Weights of a small transformer language model: 14 layers.
MLP neurons of a small language model. Each row is named by its layer, matrix (gate and up: input weights; down: output weights) and neuron, and shows model dimensions 0-159. Each number is 128 + 24 x the weight over its row's rms, rounded and kept within 0 to 255. Numbers have three digits each. A neuron's up and down rows have the sign that makes its largest values positive.
A block is one neuron, or neurons of one layer that tend to fire together. After each block is what it responds to, as a language model described it from the Wikipedia text at the highest values.

L3.gate719:121110112089133121106160114171141111135109104140128153129151109116096099118127084155141155109116178147100159107130135177142136120102113150123141095179166162084113156119143129147100126096129153125102126149141121117098099128156140043131119114119128127128107137109124134142097132112177141115123160092091120115149169161169149178127155072128133144149167156165117116166115097161113182162128135156157150124073098106126125138065121106119095169145118110088153137109092123105120129140113118
L3.up719:091130159093109173146124115105171151137125128144120129133110138080113116110110150132113177165085109140138143138141090079146130149095129120131160126129146136145167131131139139097157113141145145103114131106116116112158122086123108159145097148166118125100159097123159136139135100154145135119101092179154122157129091108154107116141098144153146116115131129105119116112115140124099060151122100095142104127107133096148146124126126112080129120138115086156104144143104123127157089117100084
L3.down719:119124122091137145114122167132139139140125080143145151150109094137098147117129131119159155107127181169130129097148183128158123141152124124131116123095123173116127119145129128108104178129158101128073126163162140119109094136134124042131161151147140128123099162123103125103153150100139109134134156057102103118126151130121146171092161099123103179135145143143119116127145127142137155150128124147119133121083114125144112133127158078177121142170107108105130118154163126145103134137163076
Final pieces of multi-token proper names, mostly places and institutions, such as Hong Kong, Los Angeles, Budapest, New Mexico, Colombian; sometimes year or score digits.

L3.gate594:129139116114135138096138159167130088129142128148083173140135101103103143190160105124101132178138119136141126131126096133136089110133124127109088112150134112123121127107146119122131140160130185118145098116116147098097169144155129124136186113137131122150150138114160136145137145132151159133128115137102117169141153132085076108156123145159144132151115138161167090108115152114157161165085116113129175114120144105145126154142089145157135089169110095093118169109157131079095183122109132
L3.up594:120120107110094132155120128090162133163100118148170129113124141116164121128114117150100131109105137121151152136082124114123132140128145158153100142134148110136174132103100123102090118122133101111146113142159121114113147099119132189102101121113132118169139101121145150131144104066116168146107097138149150117111121077137148184099130160113145109085092093096160127102144104174177142138155138127121127136118156109094110106133102157084148153126119130095102156121099097166110113136151100
L3.down594:131090137097140085100117142151137117150142141117156119107145084116112134114119136117095142146164155133110128196103110166120116110120139143171105137145098086124099110108153134116123171112119153102166133099138138108100115167121147138097176145110139149125116132137141142133088151120124175155121146137148111111133171150121140164124154135132146161154116108118172105129114147114108138158126145125112151106152135169145165107147124158098146125143107098123180116143158128152075123068104127
Opening or middle word pieces of longer split words that still need a suffix, such as pro-cl-amation, pat-ri-ot, coll-ision, impro-ve.

L11.gate196:120145162159133148135154103140108135127173126140101135110077127139120130147132124145153160131111127135058123130136183107137119146135154109112180130129141157077119131125137139129120167087155120121136148132145097093118149105141112111165110129062107115134117095083090149129121102111121122107101119082135119119133168134147116180132122093153130149096121091124107154125122193088107153173169104143155140120142132112131167091105129089124102118133138149108122119136108101150119145127124138
L11.up196:092137122129182144121109120143127094101115095170097150063153102092154148155106128131141122126147115102129120101098149109149123148163116107116139149125108141146078144150145139125148142127172113090119106089138110118134115125141136117104113136164143151139095150103107150078128105171118150136180078129125187155118129100187189141145131068133145136157127129123094122092098173101118077159088150108123124151123128122155085140150137094124154124149134115125090116142102117139116149143126125
L11.down196:120128134145127140110139136136134125138069144165137144155134123086159136111129108098200145158138132168125101107101119135153095090124144100103161123122093106088126083161119139128145153083131141147141140121137179109148140136119137143130145150110142177123129127100152123137139134107154134177175181143156151112158134084133095156131127149110131144061123165119133149085123092094120158124146133141144208143126146141108150154097125110096135175116133144147141113117157092149136124158161145
L11.gate339:118122158126109120143132055076142139120124142118136119076141112116079121135174107142138126103120150117128157140152139119143157160146114116114112090161144104138125141146144126095109118154133134149106128133160156103082144110150173089167125157105110144075128149120183175142125114125158158062162144119172124159120104143123082159109140122174153137126140120143142147138164163098122124117120122140137133102123115137096137100105135112132138106103144160124151117145085081107111141136122149
L11.up339:129137130102185096159127088145092141143138108135135130119185145116122128110123130140140142124089157105105157152152124094133160142146112144115164083148155108160116137138121151097115122111178079142144162146141137124098153103117148161136126190168119124118170113112112164076123111133132111074178143095183125109118082135126110141145123107138145134112133129150147126143132128114108107153186105168153099123141128158111102097123138091119119107106132116117086127117093120126156106138133139
L11.down339:109139126134128143166139149091139089154172128152157168136132109112102109082151142110135099141105124111098077111165127116160110134138118196122134108157091104162205155110096104175175145141138133089097098159079144125124191128081124156147124135086102137160135151132110146116104108117136111092153077126114128153136146081108130150136059142132096118116114121108101099147161125093127094114110080135146124141135100099124139154119134132144115145167095111067098119098122110091091154124110133
L11.gate447:152116118122104146103145091095107141101122129136134151126137098110124164177167071137126146154126100146117100147119122092111169091133159124120128110154130072105142170131127132085151151117130122128130135090122138096109115134133193117160153116138126111123170176126132118169154086154134138106123111118103112098134095118136155138175141103140138131191146135131156132124133110080144141099108095085143121059155138095100127080109184081119106128111128139111154131119103119122115175107159142
L11.up447:092118132076150087121145116130085146123171124155143154116141115117122136138135090180135136135119179129123117117126104131139162126120085123113113125127151136116142157133140139127125125105119143101119118155116131112202115121127166134098104134119154131125155170153169129165128137139182149121136092087129176131138077136101156140144179084075139115153118143087167139168156165137105098138127104092099130136082177092113098111102136093177118131111157122140080122182062109106126122154115161
L11.down447:110084151143138139129175097130077100142147113102096138134153141091141135096168111174151141090132137109143141119109131100125118104165114148156155144161113147132157129137116124152139147127144101092113056091120164133108087118089141154179131150115066132109163125124087117105137138106135139117151141123147109138128128102127098101131125127150130150123125111115145138129100081146120156159132109112115096116161132136108139092070126079165133119159093150125158094138131146132168108114122138
L11.gate541:124153099152093121147132093093114136154148110159170095149179143152120148162134133143106119136148137140091102116153095109144130134147111144109131117118111099108113143150151143112119140118213121093111133162134163122095113151153142115119178142121125102079128115113124124116148081157144151150123073099100123124137131126148132131125151118142129163138085111149139170096162150125094125133111076122126132125109119090077126092112165093168190123121169146102097137143148108116117093130189098
L11.up541:110082164119183142166191134149082092130135119121142188148111110125103129159141137107115136186164066089136089083114130136100089128109127113130124122160173112160094182119163122103132127131131145113088098147114096130132091097157171125140117120151121107106152105105130124145141095130080127130099136098132119132112111096117098143113145129087165140126125118132142169122158088128103102125097176147128129120129109138072148135113157110092111143147138104137154112117092134072099128123104144
L11.down541:143141104144131091115145105127132117110121201162084123142139113153164150118115144128104130120132136142155114133140119078137137116181148188151152126108159117100134128134095130152149115137138117149124092106128133135104107155118096120137090150139122145160118128120137104162132105159164095159106147134139140143125116139153110140092109092123065146177166119114131150118152134116099172132143121136137182111111154111106149120082123145111135118156102129154132144110148099086139114147103107
Word or word-piece ending a modifier just before a noun like film, series, album or novel: nationalities (British, Korean), years (2009), animated, silent.

L11.gate13:131093177133125166164138125140156098132122140133122147117140089097133130096110163080113105127128175188115111108146113124117099139152081104120136169127132142112142133146103097129160109168105109106084144122120094134128079139130107118087144133096133134125189136164157100107171092116099160115075145134160168134130133095134153129102154135125077122099129137147125114124103111135128111132141148115175138118089146130143138145142136112123137098154127119127155109092146107122126108140147093
L11.up13:116130140135118128170168152136126167161109169094091102163127114126095182130111135133146069093109195150153137163127133158127119139151122128157122103105176090103125110143156186114142114114127122122140130134098116110137120115106127094142160121143140105152101140156159119119162129097173132140131107147149124096142116120131112149100108115104127139094109129177135155112162178177144113138143125144152119117118135134169115154151133117163121080135118139102110154110157139122103165163185122
L11.down13:171091139131108154129168104144116180102115144129081070133134118125074110109118108138121145117126111136124176123098165117132088131142097114126145145142124132122107136141135158108154113193138118158128166123181114107175156164111113072113104150140167139105111136137167150128105089141114147102144051131174106120134138126108110066150127118142140138120126122113156167137150185141143086109117129120127155139152193109097136153134129130175129081108115149115142156076151132127119122141113095
L11.gate249:133071141149120156158178168161112115147102109119138106151155091091154126119101175112106102122126151156156106123093081134093117134112090082144161155099108123128115179156140123125139118160137131058111175157127100114157092094108111118143172166119102123115127152114141114099144089128114093140092163140150150064165138140120117127110153112123121124101098124196099148088126107150122150141078121153149123125148105156166163173172110137143131112142124138106112119117125125097104147139149096
L11.up249:072080130104135115123142109140140126125131121179119113129179094101111133094120119113138076115108119101117082150134099143161169129145125129145144087109118140110148087119080142142123148127132091104140121152133121106095155142117195140123134138107121086150179104111159115147153102114128158149110123126156096100156163102101112128126121143123120126156139162154105058144142125152105169134136121119131126101106171141130128143128136098116156117123173102138075148072161156141165124161131117
L11.down249:140147135183105105123125089099112157065094134089164110102142141132114116096141084109138138149136129115172143140138149152129147151146083139102117133110116128161114085134123152096104092077118140170155098087115145151100156138168091107124085120118090124130128106122133124131137121110124184119131117182143138132112150120102119159090133151141097117151145113134153138097102113140114114126176169129121134129111175153106104143105141104152089083100137137120162134116100117169078135144126140
L11.gate310:090129123131160128140090143129110145103105120125145117121145150111120149116126100123134125187068104125136126088160112094148079151134125127094085108107089139136144130110127118144103123138206141099129132134099124104142137108132149132127194136091086120167131122124133131116131113120128097123085150148127101073123162119101124106080120151108123125130074137156125113089084142107093137188143146130166134131122144118123096172172120132121154107109135125121088127135079141143119147175166097
L11.up310:124119124166168159125102110124126117097173111117117131110158116129140131094123118134128132109104152090168133106181112113167152127136117096118121119152115123147141080168139162106133136139130145095146114142163170140068136119127137090149168107110105154123144118087125165120128140098163099177130119106132128142132150083128138111110110112122076138115128136156127141143119085125129146129118129114114089143108089162134152107075134110135152148142112111127109105122163132151119133129139136
L11.down310:147171175142115122129111124117164118158130103152104161127109091136156110160126138097127104173115161150168146134067140145165112153118106140130137112117151135122089127136122138125110144126169104125145139150129132131111150098145090142127118083128140131107113137150107121114100115134102143132114173143133125115154115130153145144118150153163125124169183074120080117140178101141064126127145113103135115144154118112150141128138115140124119129103138157138074131108079135133116127099119103
L11.gate903:126131129135153145105123158115113145120076168161142133117113134133129115166165152106079100149077118086157097110160119132153107152137137120183121087136152166162177119131112134108151115171109090122142102146107109145150153118104108133122117121074085129109132118136099155171122110109124129143115130156110081127088128124119126147130114149148143106120137150128150125134152135146082138148149103135089109161100158106128112114177163153151168154075149106124076125085124108137123150137153166
L11.up903:126065106117118134150095129118075111132148173142135174113145145120098100118134151130119101166138116115103150086141119121126141102168134101167133139085115114166161086113142102109124132144166137143137117166103137144150143154111114139117123115128127111139115112169115174173158109126125092113138100150144113146119133113123115122139134115112159129121143090078185152130140114100129166153125156069099115130125167179162099166143155135120080108107112112142118133129109160124099157142114115
L11.down903:118149109157144133149108147106093152138119137177146111096120126123166129128125156123095104097123133098107135072138105092150142110163139171104130147150123113135167135158149150129133126116156156122115114159155112127145130123160161160129122128116134141144151113127104146135097155148125153115109115108182090105136111109135153115152118129099105110166122129108153145111059105080125132125100139101150136154088102120165109149152102101129183158080117146108129083092123128112116168093167152
The first word piece of a verb cut into subword tokens, right after a subject or "to", as in ens(ures), dep(icts), determ(ines).

L4.gate599:139121104122115183130140151113132102138125122136120141145080101176125120114129129097106098101098111130138121127144056151155104108164096131104118136120133171147150097121182073094169114123133138109119107145129127107133117115129100097104150181089115136130155149131097135128127074115136111139193117135153141119134162123136140123113147130117164116113150115128145103120110131124098157109142126143116153121145105146134143131167113162150128101133140078145130174122156150174156156177114163
L4.up599:121126144095057161154142161107142110113118138142123115102130116127118111158145118086081117125145093134124147149107102108129102086141128108075145151093110077118117122165102104171160112144162137130152155083117115130148114137117103118130139148112119131132137156139101125100105112158103086109139136138146136115128132119136091094173098149128118103157160143096126130124130139125094125135178117136168105113108145119088142122136153085112078067164132121109175144075163098152114101168144127
L4.down599:146109108121102173143105161156141094109123102146144152123152158100129123124115125122160121110146090118097129096138100122144126135111135098110099126117100109103138136121100139144180139143113135121194108135106138128116067181137156109104125130121123149166145115129108170114139101128138097143233136151168128112159118109093090143112110122127089110117178131151165127117151138119101182145100105124143123145165118117124132075102095116133126081112086131122124142100116104139119132169116145
L4.gate600:102110146151126152128138126096110096125117089140144131128094097095117133123145158126096126126117123147147127145165123144161132103154128125101118130129126138123165125129119100119155141096124117144125144088087154107113110130116127110088133115108091159167173146105147149157147088118092111148113133094151130113190133152125134106137122133099142113129119147158122099115119117071058175140150108173151144159151157116151100144140107119127125123152144143147085138063115173109153155149146157
L4.up600:166166116116114170175146133116191113131164159140065146130136161150108113126154134151136132106083106106097145101114114150112142131131139098128083136101134093155140091125136123133147119116136131115096136113138139154190144107126135134112130090152130104112165140134096130155120112100113105156108138147125125165106134108154120101114127152119121102093124181094158142092123090121167143146153121150122122124127177129079120129138135095100071096121161130116160150153140103142089127177118151
L4.down600:129128115165158131115133173101123126145116103142135142120101100113156132097119134154145147120073124164131065120162114144139155139116112136109160113143125150113156124168082133132152076124133129093152106152114152100117129143107147121123127149136104145168129149124098158107142129148119120175091166098155152123153132147143113117150116120074111111126108134165116119117153124134104204114160143101135114146123118148138147080112111116139118086167127097096091142106108175117122116136163106
L4.gate700:116125106184153136141117153092126114142151115118122144110129100165139100127132097120137122134127134185129098076096111144137116141171106173132131154105126140144140108162083110150146101128130112141146121125146134145150093103094140142149146125126099101110132134102150165119101133162113156166102111164113114111129160125144147151143154079123177125146109136157149100131167086148103130124109069126126120115108122110137155159105115116113144153123128140151113168090132115122152167100162126
L4.up700:087129098133101147090103143090145122182118073145135132128136130142141127120133144130090121111104094183147071119101094141117110113139147098102139161177066139174114113144136150119139164124145143144092143130138135102125144162146154107098109118106111081141125125122079117114104122114105141168163161103146114163148116117159156099132111129139157142125137125120118129141126112100126133167141088121133149146119117134140136114097105140109127132111161130159136109111125149144124120123154144
L4.down700:108104101097156127171135127142115151131070118072102121111111124113121115122158134153125127127105099124093125176128143146072145124150133113106125122132130130109143099100145117117083116067110176126166154126097182146119130127157133123118149129104155140141123140151131122154107105098126124112136139148162119112108081146118154138136107152159135170137145081123110132124132091111099178108133141132087121094127119164142148128096085155096104145151140111094108102140114105170117149129116097
L4.gate872:150109108122118159150139100113128101131108101124149151103114117108128149145185125125082097113098123112172135148136108102127097124137165065131103111120141130124143104149119083129169113108140131156114129117139141138168151164180131124138122101127117116128168096107132181162105083128085091173115121113134087132136092114134150108135143126103142100102103158110140099142125092123096201147154073140185118074103169134152097103156123140143090157083153086124124131089138166132114143138135136
L4.up872:159080125141130164121181121093118138161151143130138136146121144127104144112146137135097120104141151083095124151159154123147134102125122117110109099117105159114163135123120095100181112115138099147132095102105149164158154146125121121108133108117112165163171127121099165146133135118119145131166141106143102159160152142118164119157126157115180122108098149124119115117099105126105170151139114149138146092119165129109120152144120121138089175123183132101104150028132176153152140145164144
L4.down872:146124120163155148141127145124116130106141110116101173101108093116144105107146150123134105127097107119147146122152129116147158154174157132094099122138119143136168105132082116131117102119124165100138107143115145118146111177166142102100124117117130130174174138134148128132148110123137129140133129128168103090183098155130125145139111149090104110134139154123131125149126129130082230117090106113147150113116152145136146119108068149137126126137109092115117159055120187132108141123145132
The final word piece completing a verb, often after "to" or a modal, as in supp-lement, trig-ger, bo-ost, and whole verbs like move.

L3.gate257:145125123124121141087120122102136114074133113125135105085109140119146139128131112125127113154126098146108142154151141130077171112125160103133121152143140123115095128123106151105138129117137102167104112125106136133103097113134155155135130140201125153163121169096112165093099130138093104120152092126143136121115140132140126134110116113103150170125132113146075131125106168111109157163118063125132124130077155068093102128142125121168112144107156142115139162125154093145145108133110132
L3.up257:123114175116131124111149106129158130126133192126144156100134131125118167133163116133121128144133123158117130162132129172105094151184104105165145136117110092134139099185130176144150127126112112143156151088140130141129138112127109130152115134119107151120105144154121110118076128128134139161154164108122113083127185152134095182062144153133128170058141145107104103116124149127133148145141133105114166101102124173127104134129152148116128139120112144100095127167117104122140146112117102
L3.down257:147156104133144139103137105129172177104144130144134125081132130140155119135138130101149114119110143123118129130112129127116129082112113152134090160113119119133122112128130102145155082133068124112158109091128178097090120135152118125079119114198121126166148122118107146098120123132112124086187154101147166126108101119119119130093135148122137142132137096150119105169110107082130101096125107102179165110121148137072141131125138142090133145150084121140116137108137075092150088148112164
Pieces of year numbers and the dashes, colons or spaces after them in sports career lists, honours and season tables, e.g. 1998–99, 2004:, ← 1913–14; also "United" in club names.

L11.gate136:121144119119081152103082082116107184108156140111142141188097101121092116079131114136132142106121155128101179133114147150141177127095139099120131132164167152102109164142102151159125135119164140111114143119143134144157122111127149144130161164084127126133145117103149141126103122123109111118152132152100142109090138126108111136162158119123146161167112143151104065117119120143146121137129151121131164130135127172092124059116153142099132091092121114146145127123158125137125154146113087
L11.up136:140149123129100123136151172167150105164093095161156112134110129102119132149136098179089131097146101115147175121154157127151108116175119117089113147092098129136150137196118113143134099109107131124113089150175170146115134146124159091108101134145138089129106148147039108100134133158170124128139163122124143113125103104112094106097123160107166134132158144129126102109100144126132103121102102106102087147106145102147089130134154179116097132119098114108136162137188076124120122123131112
L11.down136:130121111157118085125085091154086122130122133148124120173122095108128132140132101147138155125107097142133111123142095134152089119142126135117127137105116110139107114131131103164148137154139125109131117131089085157137083119131159132146140115149170093160105095132138169138087169153126131093135151152100167176139099093091119089152143159111153110125159130135127077114103111147153154142100151121104135123185161091109150163112109095099057107082148114109123143117101123144124151117123145
L11.gate158:113144129157098120095165123103119143119121121103101119090117119136133171130142069158120137139138115121115138152172096133138117155154163142144116127156094127135140133121088068129133112116119130170121155071103158193112141101125114137132131136111151149096147110155146070139137086134062084125111147112144119113126096142109101167140141151144132124135123145113122075139126150146144115152142110094118137130127144134100127152075118126145132110137108103136141127113094122154154100145089127
L11.up158:110143120129139128079131136164124138097107126112165085143120121121130143132109119128117127129124115149132124106123103139141123141109110148123107107139086096117136126119112132143171109125091153117106105135101127112147136137115140113144073053102113107141167125117136103133119144131112083114141106177151168087156113141128100145143149169139164142168156133093098039104120125111148178123134133085164102121139088144167122099104130132131127102128088138131112146117083129152113156113167150
L11.down158:110145160152142113129149111132154151122136147152143140132067140164094118166102185097139160155123170131125037115148141126141151073114117093133131132142147183156106139118080163144144147139140147130100145130100090148159135092103163126134140113127149087116101133141136161131063151110152138145088145095161152118099112168144124134156136148138095133143130141136087125128089118121165124088107122136160164110134128151172140130058141150141109077149137113125148128143136135112123146123106136
L11.gate495:139148128139117128102113076125123154147086149119167116177108133065176106122093105103091097096126182131093131105148131139128141132137173105114102161150159138173135178102149125187114091120151099151115151074146130114121138140113104137085126131130067132157079136110125122139125128170129132136123131178134157133139121151152109124113185114141122108172138146096089129155140111120144085141147134126133130110175133164115157155130141153102122091118132130140123110127144077114123148114137119
L11.up495:086101126154126140161087131136109132129122157181154091136138125100117147117080129138105133152164112119140112088144112111125125162117170130119131111135093066118141130141161143144155139142144163113126167133112138111138117157138189155164112152097125122170163099119145091193138117128102082109123128113130086122098135161135132150167146114138089155117157142122153094136144098108157116128123140164120115122151128161138107153131123135109139139153100125108148142129098133101161100113121145
L11.down495:099115098150139166132105112106129153103115123122124183110088145154138094131114128149131119156102121123160131086155113141091119064163162130114101087133091136152131074118083152124141106136149116078083147110146110102125163156109111131099094157110184124135151148132100131111118136132136145118157113145120157165131108157148124152156127120132110149147144114135153051165120158149108135072128110148129123114117126134125068075122121128123136131098129122131119159117109094137188141131118129
L11.gate836:111140100137124109126130084103109068093104103158126132126080119184177129121109139092164093132122112100130137132112171142127135094143139187145106130127125102113124135132111115119117125169147138134109154106092103148180146117157127158109128148134137154117089134145123120150133116138166108123106107138129150115163131098168155084159150117136117178137108103109095133121156115129144106191141120122134193151127141141148120097135138103094120111106161192115115119131120117146131127171130181
L11.up836:093136111142044129151078143167156130165127129114113133107109134119109102120148155159123112127175151137132168098144118138116107144083104132148086145104103124127110071153126131104159157119117152150117141155079161109111125117140114139075119107112126108119091165154109135108134104136083133089151111109083110105165146111151139111139139128145136158137126128116107169145125124107122104142142097145119114131127103131123130126131113112143101160107123128094161143078143099122164139111148151
L11.down836:175109130138152127116147069130136126124123109124136130150133140102130142124136106113131104144121129090113109112085116130103131146119104104104207151103142133114103120123170155111082072186145127149145141083176134112111127128126091181094069159125147121142120143130148150131109153108130102116112167115176132106128105154145138186122123121144152120132111134150098110158137105076134107138133131150166109188156110161101216115110164144076114117119135116127109135122171087162150132110151157
Tokens where a second number is expected, such as dashes inside year ranges (1998–99), century digits 19/18 starting an end year ("until 1937"), and table cells or separators before numbers.

L4.gate88:133111130133139116146138119117114138113087141097122144092126094105145109110142137100118120114132132118117159128149159117155118142120132140093132135115145147100138152149107135087144106118140078176127116092140145042092158125130169122135099131118140123123179153107157077146136101112110174127138133132121140120166127121162118132102116065137145144109120137129121103139097095111132119106135108111146100083123156119115096098157174121116146143096101127163083142150096123121160139128136155
L4.up88:105151131118119140123124113145128118153134092139178167115101126071113124162123167133153093134134097167159125158114141116113132127136156182173098101085188121128112116152132093133135109178097134168148104090133119100088135124117144096126139152150122109148124172099103156124125101102089137109151172092162122092158129111155124148106141088104118175135133148157108128086115079117119139142139087127090121162103139086145098126128153111114107136114087104166108101146147145086128126116107126
L4.down88:164152149124102132155134085155101126149119155162073186090123070170161160150153181122152159109199147100107146115127152090138119110127107125094132141095101132099113183130097140101113126112117100113144159112108145120126123127109179130140148113134132118130122121128114134105130118102114170085069142119131099127125164120155163123100127140141107139140144116147110098167121136124138104147128103143147134151126162124089107107092169121150149110098079150163133105113122122138145178086204098
L4.gate175:129159147102147096129102127100119097132171188151133129107108165130095160149139148106134146121108107153089144141138096133105143137170116111110085113124155126167101169121089126130113139144163078151105173134109126085135153136141179126125143126148090070130112141181108128118163122137119162121117128165178132092142152120119104095098134153146092126089168183181148086134132114127135146147120131118138123153096114102111134134128133126093114123154129156113120144087122158123119179142121096
L4.up175:127121111117148084141165105115105141120120115093169102126100103151149072155125092138082113097127101132098173175142160108122102149151128126103086059105128123123122157155188107098134125134096100144112161077110111126103089155132104116150096109077122075135134118122131132108104094127126081126159126111179114156142152097122122104153135122163100145111161147150102139145100141131129112115166088145129116118107128078093141089124130104113129115174112144112108118135147117096107133125100157
L4.down175:135156107119149120176109101100065114116106096167141154156124144138142105131152169101106119136127155145110145072164138134131156123141159109135078137146145079141110125099141134110119091111106149093153102093112151106098100141138104143135140138143139069143144129129136155156124108105110125136215091152151182178141139121130126137117132111148093133153168116126101140183153115108087129112119085172112123146117129096106114151123144098124143165145120136146150125131109119122131117067172130
L4.gate445:137129151091120124192108136121102149111138137103133151104133109122146101130145092117094106125118128135122119131146105145130151139116119104056080115104114124148152094124167093109160104119124110133181124110108155101133108123126120167152141116130105139114139110106156125107152100092119139120136115139074166125109149092142119145104139138121090108096144111113132133142100148069145094106113134150159125128098087107115097137131145129151069169121104158145120111148160116130150127115177105
L4.up445:122158162099147168092104097128086143129149144169118177088093142124157108131147200162141134116135113173153171081123115146126147124099103140150096115119120136161135118153152126115160090132180162133167138153167116140103122140144163116162145100159135125096120110139101134129155137113113130164181116163147139114139133122105154139114096121102079119126122136151157135183121127129163137123180104140181130114088115104125129172123121149125131124082101140094138138141129122132189130122106107
L4.down445:121119125158163102100071100146120145115115123150145160162102090119117097109139160130116129119138134098103104166108165130142155110152160113113115106128111149146156095126167152110108125167142096116113115110132131094140156133125143112186116136113183110161162140122141167095132134083119119144202107126129178137140110175139124119100107103127161138136154122123125122149160120135169159113176094114141142140097122092137124099111129089151145119139093104156136126111169133168097146158149134
L4.gate1159:167112107154100144091096135081089121121150143116118072116135133120159108125155094127137125108127135130117132151097137121121139133123137103073052101144136164114137105162116088085132130143133093106149126138154100145119130151175157139120097131107137165104120177124171154112116125139190161154100155123144145156144108117076123166125144125107103169143131169136124093095144171135088162120117110169103171099134133119120161100085126091129138146141109117103129098104155109128115158098095130
L4.up1159:161125130062157141115138116101098171132122143065148107127139119115123119132104102100109182120080122120125158173131132115108163123139125148099112171105140109132111131130158117108137169090140157134140123104136109133112124120142144116140157142160146084121108082106133151169119147172154099051153129119157119127128125120151131129121167131145144131164172147149162106120103140130112143143124113186163140139073151111111129116158104104108151107114138178096102173151094098138112109139110131
L4.down1159:165153145108141162175130099112124129149135110113165165092101158128098155114126147144113143125123167101112155101136142101131149090149132072124128171107119133120155107121161124128129136154150120120145099104111118154157127117151162091103160148177152092130106116101128138120140110134146138152150098120111153126149091154103141105099115129082128150114107118137138146153112130129115142127130156131126124163117146102149160126053177158150127130089083131128150140150157163118217140118152124
Fires on the token just before a title, name or quotation begins, such as entitled, titled, called, an opening quote mark, table pipes, or === before a section heading.